{"n_layer": 14, "d_model": 640, "n_head": 10, "n_kv_head": 1, "head_dim": 64, "d_mlp": 1728, "vocab_size": 32768, "activation": "swiglu", "norm": "rmsnorm", "norm_place": "pre", "norm_eps": 1e-06, "positions": "rope", "rope_base": 500000.0, "rope_fraction": 0.75, "qk_norm": false, "attn_scale": 0.125, "bias": "none", "tie_embeddings": true, "parallel_block": false, "extras": ["capped logits"], "init": "normal", "init_std_qkv": 0.0244, "init_std_o": 0.0, "init_std_up": 0.0244, "init_std_down": 0.0, "optimizer": "adam_variant", "lr": 0.000786, "beta1": 0.9, "beta2": 0.99, "weight_decay": 0.56, "lr_head": 0.0106, "grad_clip": 1.0, "warmup_steps": 217, "schedule": "cos", "final_lr_fraction": 0.0, "batch_tokens": 262144, "seq_len": 2048, "doc_mask": true, "train_tokens": 955000000, "steps": 3644, "dataset": "wikipedia_en"}
MLP neurons of a small language model. Each row is named by its layer, matrix (down: output weights) and neuron, and shows model dimensions 320-511. Each number is 128 + 24 x the weight over its row's rms, rounded and kept within 0 to 255. Numbers have three digits each. A neuron's up and down rows have the sign that makes its largest values positive.
After each neuron's rows, "raises" lists the tokens whose logits its output raises most directly, leaving later layers aside.

L11.down1272:142157156108159121135125131122106104147102123116096097136094142139130135129127104098160152091116139112097108153122151136148126111135141159176162162186121112161116141136095147082158078157131113114148119174156109069126156154112137088146164170168118118129127101143132114154135137120142141110143139143129152148167068143127103143115139154134098111144159125125141101143156121145094111142158164055140120093137119141153153122103134102151077146075128144117165129115112170149113123129100083095085149133153130128082149114111140159178098115154133126090140149116115090117110133108181122120
raises: "ek", "ath", "aven", "ache", "erle"

L11.down562:131138096105168130094144104133153106156093138140127133124140105151105136167123127121152140132114117116102128158076119171135142089096133168123153099125183142158132106146117106145122142138126147158160119108103156119108135149141118138125150102128150112138080117167176098148100125147133112145151115131150117121132122095157137176160138098144143075142137129146112106137133140153147116134101167116141147130141089110175164116152127104104154137119092126142143131088128116092102140140140143128117125151098087135128127136131125154179120110144141149128126164090148128114149114088164159157
raises: " its", " this", " it to", " their", " them to"

L11.down1455:158107146123125103125148131131114108130099147115159138130118156156142140095110129142127185133150123143082150111171132152160166142146148120176114135145127156143137070103124134132158116084138144152164090115138172101141113156110106144124146092153144112107158160151233131127131152136073155125113128141114096117117089137182139121141149149116132164108092106138092129107106171109102102119167185144132180101068132100158122133095154147145116082154132114134160127135162104119146132149115175161129145113140105099156114180111101110123128135127138166156132094123115101147111108129123118149
raises: "0", "2", "10", "3", "35"

L11.down9:140094150145114104146135155108154109128134095164117141113141128109129129106136126155180111095111144143120131149155149073126092157105106129119148144117152151143147145123141072133105133124124107113138096155137120129126120106144155101064148140131158130102119119125178115137119142120128100126161126139151119169149229132137072121078118111163129117112123171143122144092163156122157107100156120122094115147073121136124118152133171151146143134143166110140132148127125144119104111141144130092135144136070137128126172111158130175131130170139101124144086145138117154076147176090098117123
raises: " was", " was a", " was ", " was made", "s was"

L11.down1673:138138127121132161173126142160120145165143120081131118119120156145139170160103118136172124114138114127057122139151128127121109118171101160138171114110144131146118160179111139153146156136127129127095083084151124080161129147110129153125150156131109121128126126135103138166118118155090102123116137114122089145112082121155177126124099127154117120090146107164112144102110113125170097108166106133084142128144109125116120129145100143124120124164101144139112111159135132209108143120112119109127166114111085156123154129129119150120137096108114133133127143136111147158136123179166118159
raises: "us", "urs", "ux", "ures", "aux"

L10.down1165:142120106154122103161088133127170129122084135158135140137150079152087126174086129091157155089113079112128118143087092085112155120094131135181151113131128112144141115118167125087107127101143120125205169147145140127139123129128122158146142118137175095111102106140031120212129131117146166116081131107123132128127123119116180136124122122141120128139159092141146093086168139122124142100167133148155150173150119158129165159099171113153136088137127106147137134145131143133114153142076163173126148132104105135150124140110144095115123136120082106156164119132099150111159098102120164158
raises: "e", " The", " Its", " It", " In"

L3.down1103:120070130164136140163069130109183155106110106133144143131127128124153068115097135125127146139115086109168161062109147151129165089095097134118121124116143124125138118120179162095149120161134137070118112132089137137128121157129129176129178126119155122127076110118146149192157122137093147117081107158146165116090098134107126145115125137132156149141105120143148110123145128095140143173109129191152133151121126117099135136130125143130109099120067105109155096139105154130124135128114120142125152103138116085129106144104122161102150096135168111113099070124122100119118162112096150153
raises: "In", "The", "On ", "In ", "After"

L11.down1642:115119143146174113098000114065140122095117130112188107168152165133150145156084155106195157181130127144117130122127099154155144149149137100146140114104134133166178141151144084127135128124110132133130115125135148114095128095115134089103168157118107123111144157138164087147115114090139101115118125159138126124111127138135132145164134157127191149097133166139092151132124132112130128098136099149151141107121123138121129110136170138103141107121092158176106114125136097092082143093146134136136187137117154155127143145143106182137155131110129120140119101153138111123115151089088130110
raises: "94", "96", "93", "95", "92"

L11.down298:126142110099148094108131132132128163140168106131150162151130143156089095107114102116096126135157111123141144149133119091128084123131107152123141173132129123123138131126168136172131117107109150158140079121145114134148123131135152105104147124102138090133124124107092157135093133148082167174123119169163161106124128148140122130136124128133180146089102166150098168125094102102166149123101149107127171135149159140132094108126154137100118128103104057160122095160134153095128115104123179133163109142150148146127104139153094131143139115151155164142150120167147160102102087157107135151
raises: " that", "s that", " that the", ", that", " that a"

L10.down1268:136115141118132081093128103146108160121138113129109117123131139096158139119120127104098113136164137133127115153118083144139120114117111150100138133116107118157116108128113140157086146157117064064137137148106119126132130151092156157094139073176138165093158163115095085115170130103124161094189184132134154163101146173159142147138152133133171136142112139107083123083087141148154155188123133104117101101116139072168141103154131128122120083101136127157127120119149104114190133109120168163142123122144142175136099101161115130158104138146094116130139136148124125169176062132178089132
raises: "t", "t.", "kh", "lets", "ti"

L11.down627:134176120171133140142125128135148139178129114162064187125107176113152123112142189159136112108149115130110136135110123140115113142133107078098150185152185152107134128091157130135147132146128097114126171120112156158136143130160151127076121132080151136076118141110089089144133130088086133136172123130192135107109143139126157101114133132138089091119151136144111108158116112146140092175085149152147109147091149172141132119109130141149085099135156164126114148121112085151141137111126164132110180109140099125127106146114127130120171134141125147118086111121154133152142130170116114142
raises: " from", " from the", " from a", " from their", " of the"

L11.down1211:134150116112131137114056154078140111176103092153125144163141164152146071129111076118097099130164134072136122129136106115116110119120148135151142106168111124103112128118125143158140147099110155145155143128111142133135081141160125152153118105163160110134183100144056125131109122118113119134091079138129101176136126098134104149108097179125129121133141146128144147127132108149110128102154135126170092155105168144129118105117096123102123117118124137129123165128144132119116108130093146104127136119121167131145140082155106130087116093120096112136135095159138168154122172064088116091
raises: " and", " and s", "er and", " and c", " and T"

L11.down1467:159112120126173094124114131111126128107151143125140103167167149137099135142181118168202130095130169177123089177137156143106113178150098134145146122129115165173094123090112125108109111073113163123088167147116109128139131119115155149134102173142104108106127133135177156109128120148126155123100130092152112083121112127136133116173129138116143105119113096154114145114104119165146103131114161125139124124179133130118122132173156154149149128136150110131168124179120109119122122113095139143091112158146108132093150162124168110135113133092126137162105132111079088108119102089149109144
raises: "yd", "uman", "igh", "ous", "yp"

L11.down67:155172107166092110151124094159127123131119088118139102126163131133136190106114172113154123152126129101140109120130118154110124179125137095136115124090146134180113139134127122121163106135159113132135123140131117065135107130123116096135126120123119114150120104123136143166124149112143128115173119136176151146137163135144133147123127120122086102120112101137139117119101142137127127139131153111109124127136118125100130164140122135144146134121117161164092115106156132138133121140057155133139141144127130120110106149111152145112135077135115132123167133156051145121110156116164152143
raises: "ian", "id", "ians", "ists.", " of N"

L11.down1573:096110129093145135160113103132132135149167155124090156144139096125118099124132135104119131155117125117103126112141124140154152159188112107114172147138158123138140091132101185163161153174132134173108096108139123160099141095113150154138147146124144157095131109135043109157091137085142128131138124122133145121106092123114129125162155155122140131125098130105122104159152135107119116160146105133095107100127144111166146102172085109218122107165143121127145119145125132106080184136111159135112138125124163104099095074115108121122175132159139078117129137139152121154122096117142142105
raises: "t.", "I.", "g.", "p.", "r."

L11.down584:136118152104127122105106131085147160126077147138089129139114113135089148117150130099127161130086128092140138143117106127107127078091111151119112096136135086085106104082152171125176125118152142139144134148106148109117138088150128122099137156136134173114139127132232105099119104131123140137101082136105153116125100144107142135123195117148085089082145128144132099118114119166168152143136146164134123120137117170079131146136142134101125114123099141084069112147125144129131100122090141105124176105141077104115108101148136107137142117160126162113148139075048122124099099125100154128
raises: "The", "The first", "The S", "The film", "Two"

L10.down1319:136088168127110121123103123129133104132159120116146125137143115182190120114089147139116161110119138157134084146101117120093140118139154116098118168134169096131122156132107138096127148129061159146086118135153124172134122134162134126117093106111103115103109131129177202107144101095136069135112146120110141152122139115134125120072063107090098177123071120124109127116094074131125115131125118146098152170139122146138104146093129124151108112139113107146109136115125156101170096180080112129147114120101102150099110104137174117098161137150133150114147135104090096175127125175132133158
raises: "ine", "ines", "id", "s", "oin"

L10.down253:134107073115146103117148092108115136104110139134092109121153083130157150086198133134139137136180122125119156133169118117137134118122187124162130168139113137158129169093169112173137113113110119120142077142106155121103111131105140132138119107097097146079102129120166134142113133112142073132150093113152117129125104120101053145105159112166163171133133172122118102125146181118149088118148184142130144153121172116098126090115119133127158104135120112098108138098150098152137158116134118179130136161132122087149116115130158142119140149124121137104127129131131158116114145104116151159
raises: "16", "30", "15", "42", "11"

L10.down1126:131154189102111128138148108161138105096132139121151114124137164180109146092100112128130146108104140128125147156167084151107118176114133121124127108151144108113142139117133099183107151127072171088126140165112130130064121116139163163130108170124119143096104138112075127134104096102090136118154169128086161158167164140127146144132133132085153106102108141141084143084137115142145122140146156145136108128109115151116160151158093101128098104080111096175113121135154167138132091150153141135110128160169119082123114112131133156142126139133144153103143099114113136126157104132194150163
raises: " | China", " |", " | E", " | I", " | V"

L3.down481:113105162091117066129095140153141162128115088129172143139108158114137131150063155158112112127151133141147123107158097163099153151111124146171133074092102113155125150130130160110127132135102160091089107177164108142124077160112147132144109108138142140095138121096113151144093150108118133133143141108134143151129138105117181127141103132149180152128129081086146114105084108123155145124111156176120162166160142125151190140096160085141142137106087101116137137141136125147112154149098152141114084123113140158111180113108121143114102098126133121064124136172145112144163153122147112103
raises: "s in", "s on", "s", "sp", "s the"

L11.down1352:094152110180119143102165163187139121133089159148101136112150106107157137166197110148116128123122137103136153162119128175121141114134133142145139129113111146126144118131101114134104149117151149120104124126138143105109151086111113138141112153129142123155146104099221122108093148117117129163117124162152169114104157131123107119154127123134145108126082143154101109111151110097122146103124124114160124133137101113134130124124125126139100124167160107142127104144134097114076108120130079046139151132137104168156117168141111133126096165131118108150162060140134124098102172136136119141
raises: "ute", "its", "uts", "umar", "ush"

L11.down1219:130179147150117139157118143132201117142150171160118139121172112132121096134157128086125164158127108102118118163139117147093160107139109097129118170109119139144137131120149095149138114126114105110143136152123127122170158109112137109098124161152123119153150128107157140098113105135114116134103131153117158144161088070138099128119143136140132144124127142149158118127152152141134116093111112122099122127141138170132161117091101067082129131135138122133126186184140120094138135130125125133155128140145083172128163101124137089085123155105133159106147122146120161172132163136137112119
raises: "y and", "y,", "y.", "ity", "y | "

L10.down586:200106123114129093110164108116112137109140150148134144137092140153165109126137118131132123138179131081107095127168107103137127121114126167129130140149120113075132136140149130154142144106151156145102124160115179116123129142095142116143084139148120142160127134097110124111103094145160086146130155125177103080151087178147137103146099148107118123117131133147097089139109107155124137162114140120122167083141164149145113149139119159144110129140149118156095113112072133112122137153114137147161144103172127143201135126138125067142114160116125123105119137128131141108120071133139099159
raises: "s that", "es that", " that", "ed that", "ed that the"

L10.down540:138077155170140143123065146105137134155098115146108143155122155135130128146131131136127127179114154110136151123094087152161085096114086125094170124122138106153103126191128096158157145132152133114116121138128148095175132082118112153132107124110109093152154122101156134125144107122115156140101106111140114150134126153130145123106151107141102142116140121137162114109153133133113129122128115154087196149129134143148160113152129115143120105107119134088122144130142100138124125154125109113123161104107122166123108133088138214137135118114143125139075109111145104135095089166182155185
raises: "ias", "ios", "idi", "ans", "ua"

L10.down1029:163133120107126122116129128111118113114110126139120137119128121117146117116116181089143074125112143129184145126111131152159148134155128155113147147135109156136143089168119105177135165104159115123123133139122107132141115144128180131098140121153139120117147145108113115136113125123107139130124121074109125157126119133127106090159108105089132140104125167152173176130174155128103159129152137132080140119116094114146128147126188146146140145110128145110122181057114113108128112115133108144098107186152117152176135159096153112189107165122131129137121107157127124144148154162149146112
raises: "-l", "-s", "-h", "-f", "-ch"

L10.down86:114147132107169170083158128155138111135100132098129132107166167145103100150144118102152094110153142111127138115169128136138128155117080104148177142140117100148161132086118113093067139156155130113120124114098104159145138122105080147126154098128129155102148161081152113070115139106115105164117109110135131092145143126105087132127153189116131108142150130140156105153119162116132121141114106116140176127131106112145120184125123138147145122122133129108098158124155150122138086164137120154127138149169120130152135099095103136120124115112150111111123115139118156136128118135110099123
raises: "itor", "omin", "i;", "i | ", "i,"

L10.down1080:162109130089089121153126141169122124202139145111144132138124108126107113143153121110084141062136157110117104132089123154142134089136141130149118103133156165131162107139112124099147167129154101115118132117130158151120138117089136153113145108137130121113129135168164131093135134087110102180116083141111117147152081150130115086139138107151105103131115116124118111118088128155153121096118108132132133127088142142153154148131132156089103159149137136151154099125076106201094120141135135091136150132159167152124090113116160114113135140158119120151121128126145072090078084129093141131
raises: "ence of", "ible", "ations", "ibility", "ent"

L3.down123:087105090131137155133078111144213145111155163138112121122162145126140110136135107136114094104142141127140122145135124106089111108135149125089144091146134122137122101137121120128132120142112123073129124105097151121141119107158133136169143128097114160119155146119175116141119142138117149131117123124117130101111115133095126142125132127126146145120117105112189149128176133148164116121149150168150134126130154135148086133125131112123181096120095154126146120169134135105104124133125148148126144137087160110140129123119123097136140089127137145128087170110128166125159078132142140106
raises: "===M", "==P", "===P", "==M", "===T"

L10.down352:190134104128126137129150132098103108115118111139139145097096074128098079132126100147126145136097130165134069153154082140129154104111128133114146150126115179110134124160158109117097158076143130107098113117103121140132065100126112115163120137110189121106133121128138154128094125144145119131130104104169088121123124155145100104142149121100120136123113135128158151111124116118180124099130135139109158123138169114133121096147111085168160102101130146123135144119094133129135131092114139148193118173126109132125149181130162139170147148095145158143176130160143130084156111133164119167
raises: "-ch", "-g", "-y", "-h", " Jin"

L11.down944:173126157150131121159102129118162119161149145148131136094126115152102140118120157123130117152122125173111100171148092058158103135142147124165141155109117136116088168134131134122150183111125110120115155125131160139072102125146086128124124194126149114099104097130162148178125184097146087135097117106125111116149148131128143146115135159170179110151082122122149151104153145104124119096136129133103120136152138118136145180109130125106125119128140145113130084104163133108162143112090084137116127113102127113120152087136124133097104121132166125137135144161138161089124187099119123133
raises: "b", "g", "play", "time", "g."

L11.down606:129146115163123138116157129099106113116110127116124153158124093101154097133125160170097155125114135143118147128136156109134121124108111173112132133156128104072141169116142145158081130149134142139097142160125155147118155183108110110151155132136096149122137111116133159145118136104101118163116135159112129108123145105108141099115104162102137160092147124156140128184146165115113122168137127149133154111146144103156094141140099104133130160146096111192108175098109111131120156129137157105158061173119085129095176119148157154151137147144170111136204060123148133118167105131135088163
raises: " relationship", " projects", " connection", " group's", " activities"

L10.down1234:152104110144152140126162122144151145121121102156147120131130097147175131097120112147086123120099126138121096130105165129136162153120136122096138188126113127113111161126132099095138131190121151099098150124112125137125147085146107135113100092170112116096110112120096143082163092130076130139102120131142132127125135135117173160153119156172142107135145151109141130151063135130127106157103117150148093116129120112096180184113136091140128138160134119113139105143127134143087149135137116099142091136099135135117143128141126108099114149094156121128087128113081152108147134108182133105
raises: " for", " for the", " for a", " to the", " for their"

L11.down358:137125109156122146185135144124109116083120078172140139152137172085128080133137116154128105120153136116150140132092131134161139111102177098119119132080088140129126096158182145138120098161136142110113095100137148126139116137112142123129121140162091137110142115104149181138152193185105121134155157087134099105121116109121139135164095118129133145131169104127125133159080159120119105143094160150100131133144102135122146159159174088121133150128122108130100124122130121129149122141075130123115131124151125112109162098136128140116099130198102126119195089087133142109091173147136133149
raises: "o", "o,", "o and", "o's", "o."

L11.down1379:140155147127167115134106161111101111155143178149108141129146114133134052153172119121113158121110135123105145165156076134144097091144078118122146148126117144108134093174145154106099134103133088111157120147127159138106138164088140170118174133148148075161114148117131111134156115128141122136117109112079148148147128123125103119118152094121158107137130096127106137118159116140073151108167084123118112155099116148150134180136111162153143148105140132133108129159117138156131134113160118140110145154122107146143127125137108122111080107153112179113129117155151158170143099123093133145
raises: "els.", "ieu", "ors.", "or", "th"

L3.down1687:083117144101145117149039129126173135098161113124134145138147114132125091135137121159116123110127104136113125120116129128132136075111118105126139097150131148109114088136142142133113135158139138109122150101127110144130131139122127127128119134125119110116107100138223132150126109114083162104120089117134139129148137128119139117117116127136128138135150143130238130137121150155142144109109205200154120152118145119127120135138119139080135125126101104079108134138121158120120153139102125096164162113136118114114148119125113085123131095145137123147129146098104102113145143168124115144
raises: "- M", "===P", "===M", "===D", "==P"

L11.down1349:151139123122134161132164175142090101095143164106109113108101175119130117152136111139092120121138140105146143154153113126120120139119092093107160179120102112151085123131146116160114103157109095133156144084150136109095155098106151156058077131070136149118141172138124105169103153129121140131099133130178119091167144164163143120131162124118142131115106138155126127090142094118135080103086133110154159092094123115138108120123111136115109097146107151120093124124119142122132138126116159146141115106143127137137130117127132127126141151118111143111091129129119140105118088139132138132
raises: "hi", "ham", "ini", "ha", "hu"

L11.down40:129124100131118132146116144154101149084121134144155110109149157156123128092136128116133122165118128143095120119090128156127125125148086164111069139111116085134149128131134174141114166120129129125163123109100177124163130149108128139131125141173142115160145145121121121151155126112118145120127134112091097129135118117131139150127156106108141148120120122138151146113084110126153104082138086091130137124130064084173138109156162101147137135123134116143130149107159155125151141108146160088157108101117112094128143139117135151137095153117104132148144102121110135152123145159128120126
raises: "o,", "o.", "o | ", "o (", "ides"

L10.down535:172150113132103107123165115141092119154101135138102116145142119127104106137142116135127155162111120145160090098124118152141098124144177141115130149113158126137151106132120132154113136097114130118137128116129104153158152067134122124074134113132151122114113136106152119109110106128114191121141123142121129109137134173128119140202129122122147139105112118071163123124086148104170121103090097129141116155129147111145155113093133123149130114098148129139071149159097162131148116152099126123141106111095107139133128140160104116133143142160119121105120081135138107130126094156108130142
raises: "hed", "ez", "aul", "olic", "ign"

L3.down187:086167172124134119124118102152152137131144121154139133114097131096133120118153140131119135163111150122051161147078136131156120076096126105153146106149126124130155084156147104106132146140099104112144096108140108156112119148149148072106089141118165118125075147127126164132115098101088108171115113131113165124076096147183124108133175106117161193113121098067129095141181104134144109135103178155092111116111109095146152089165126101122115119126154081138137150129091119172170096142130164162104112094109106132141093156095131139110135130170146092155164148129137104193135158153123145114
raises: " and a half", " years later", " days later", " years of", " other"

L10.down1187:128109148163145167119125140127123126098117163154104163103110114138152111126126147116099169102086161148114121110138124124139106143148080124086101143131127147152119099110180157125124115115134123111087161133134128142130141104148126150109129088170133099137160126120109154145138102119140103154143137139110114130125126141156112095159087144112111159119146150161172130129108147105153099116137125139154139127107123149119124142103108143135107175094100163119131112130126125119160131099149084104134115109155125197127135128121130114121103175150147091152144141131132139142128194127107135157
raises: "io", "ious", "ius", "ía", "ia"

L11.down234:109105129107145152148182128145069141146146119105136160182117131108126142149121146102119148099147117086132115089133116156114113137121100106151170149113140115092124112110122185141144142113146134167133118083126124134133120134109121163146072127168123148166123113145089125170130129134170127175126102099138131093110117106158177135155135153110108103125138116122141083158137142125095120104125122126154125132203149079154118060135127131125109133156145142090136123097102113128125114113130130100117118076142094127141128095132102190137119124116172093149113190136130131141126136146152133167
raises: "isconsin.", "ors.", "ity.", "ters.", "its."

L10.down1327:123145113141129128135097157130132115137091099166157167131123147115108117138095111093141123138101119127133053118102154206124147153108146115123093138104145122142120133142116120139091134107115161175164147155136144163105139097113116102111116087108091101077086140087119124160107133081141134124139124110134148094130130138112127091090113142108135116157098133124108160126146098124146141163111113140128156145140153141129119147135116126155108088113130159156125121073076123154101170149096136114122145102151126168082075092107113116110128130129139103134122128177111134128145095169158114135
raises: "m", "mar", "st", "l", "r"

L11.down1026:158124129128149175129127177091142106093132139135139088098086149148087120119157116137120143110152114069093166147148134134147155132079140147132136141134156169129083078123180132176131140156162138119155110133098146112153142142115122111090098127118102122132089099148169137135119138136118140128113094125107105101139064116139086110125124107167155101169097150139119140146121129132117113129138141091166131112150111091081081120125118120136129109131185137115125113094132118146130156094114147127169130169112115153124158123116103145170124150131107129107130171133075135136103085125144150126
raises: "amoto", "ami", "ui", "umi", "aka"

L3.down714:128104128139158126124074167119214125117140127148085143152134129120135139129085170113128160153102116129129155134144129121121143067100142110146074142120105150113126143133116125116118132137142145090142146131097114130133130149141127150136105146126123109109086092120170116182125136111106162138095130132138158129117099127113135138132111139109182131131132096127191118125156131130170138153110157151139155157128181111099136136131128150058114157123056114122145112130112110119110138128142170139139171158127127141147142134151087187154118130126116146144101143112088110118136140110151159136
raises: "==", "In", "The", "==See also==", "==M"

L10.down1544:151104160113148113102131127153140138146137088104134150087170151128151141138135133137098150122161132162142110132111132134151133145123124151146145119114109093112125117106137091149126168132136132111125144114113094120136127185135091110116138132126153156129146104138123155104147169092075139131121147110140076107148180093100141138161141117061144164085113154147112087150115128113145106159138144144094192114120097138121103151101136151124133127038130153158105157149127134130118139115125146110176159138089125105166130158101118147088090094108130129126151128087068155118109087137136098154
raises: "o's", "en's", "'s most", "i.", "'s "

L10.down98:151146127083128143136165137128153162131153110124163158135100116129137136085153109100140142116136097156169119133110125145118120144135178125138064175167097129087098168117057102118140120133159161146124140100166138154131108109160115115106108098091110145118190136123152113122117134100116113136171147091155089126129125117140107114126145135120168131143127107153128158120079126129135076147102135138126075101137127191117123100137152098144171122073102153142112126153105116098129134125116152100091134110104112094097101120164078109108170112120098146137167129173132106112167049159137120113
raises: "'", ", Scotland", "ian", ", Thailand", ", Puerto Rico"

L11.down975:147139102139136154146126108072133119136115106133080103125107124156151122160114150162187125108143127159142105135161153125124115111104135106135125143131101153115118111123127097163102113150144136090120093152117104107160153128141132114173113110159149138143122105146087112158147103114143112122107153166105139141141097113136150135124154157119156102075118144135121103150175135133123112156124145168104135125096085133071096099114112172111134138098123140113160138139123152117114106147147124158143181049147152138169120132116116132118161179157094127175103127136129169116161118104143086121
raises: " whom", " which", " if the", " who", " if"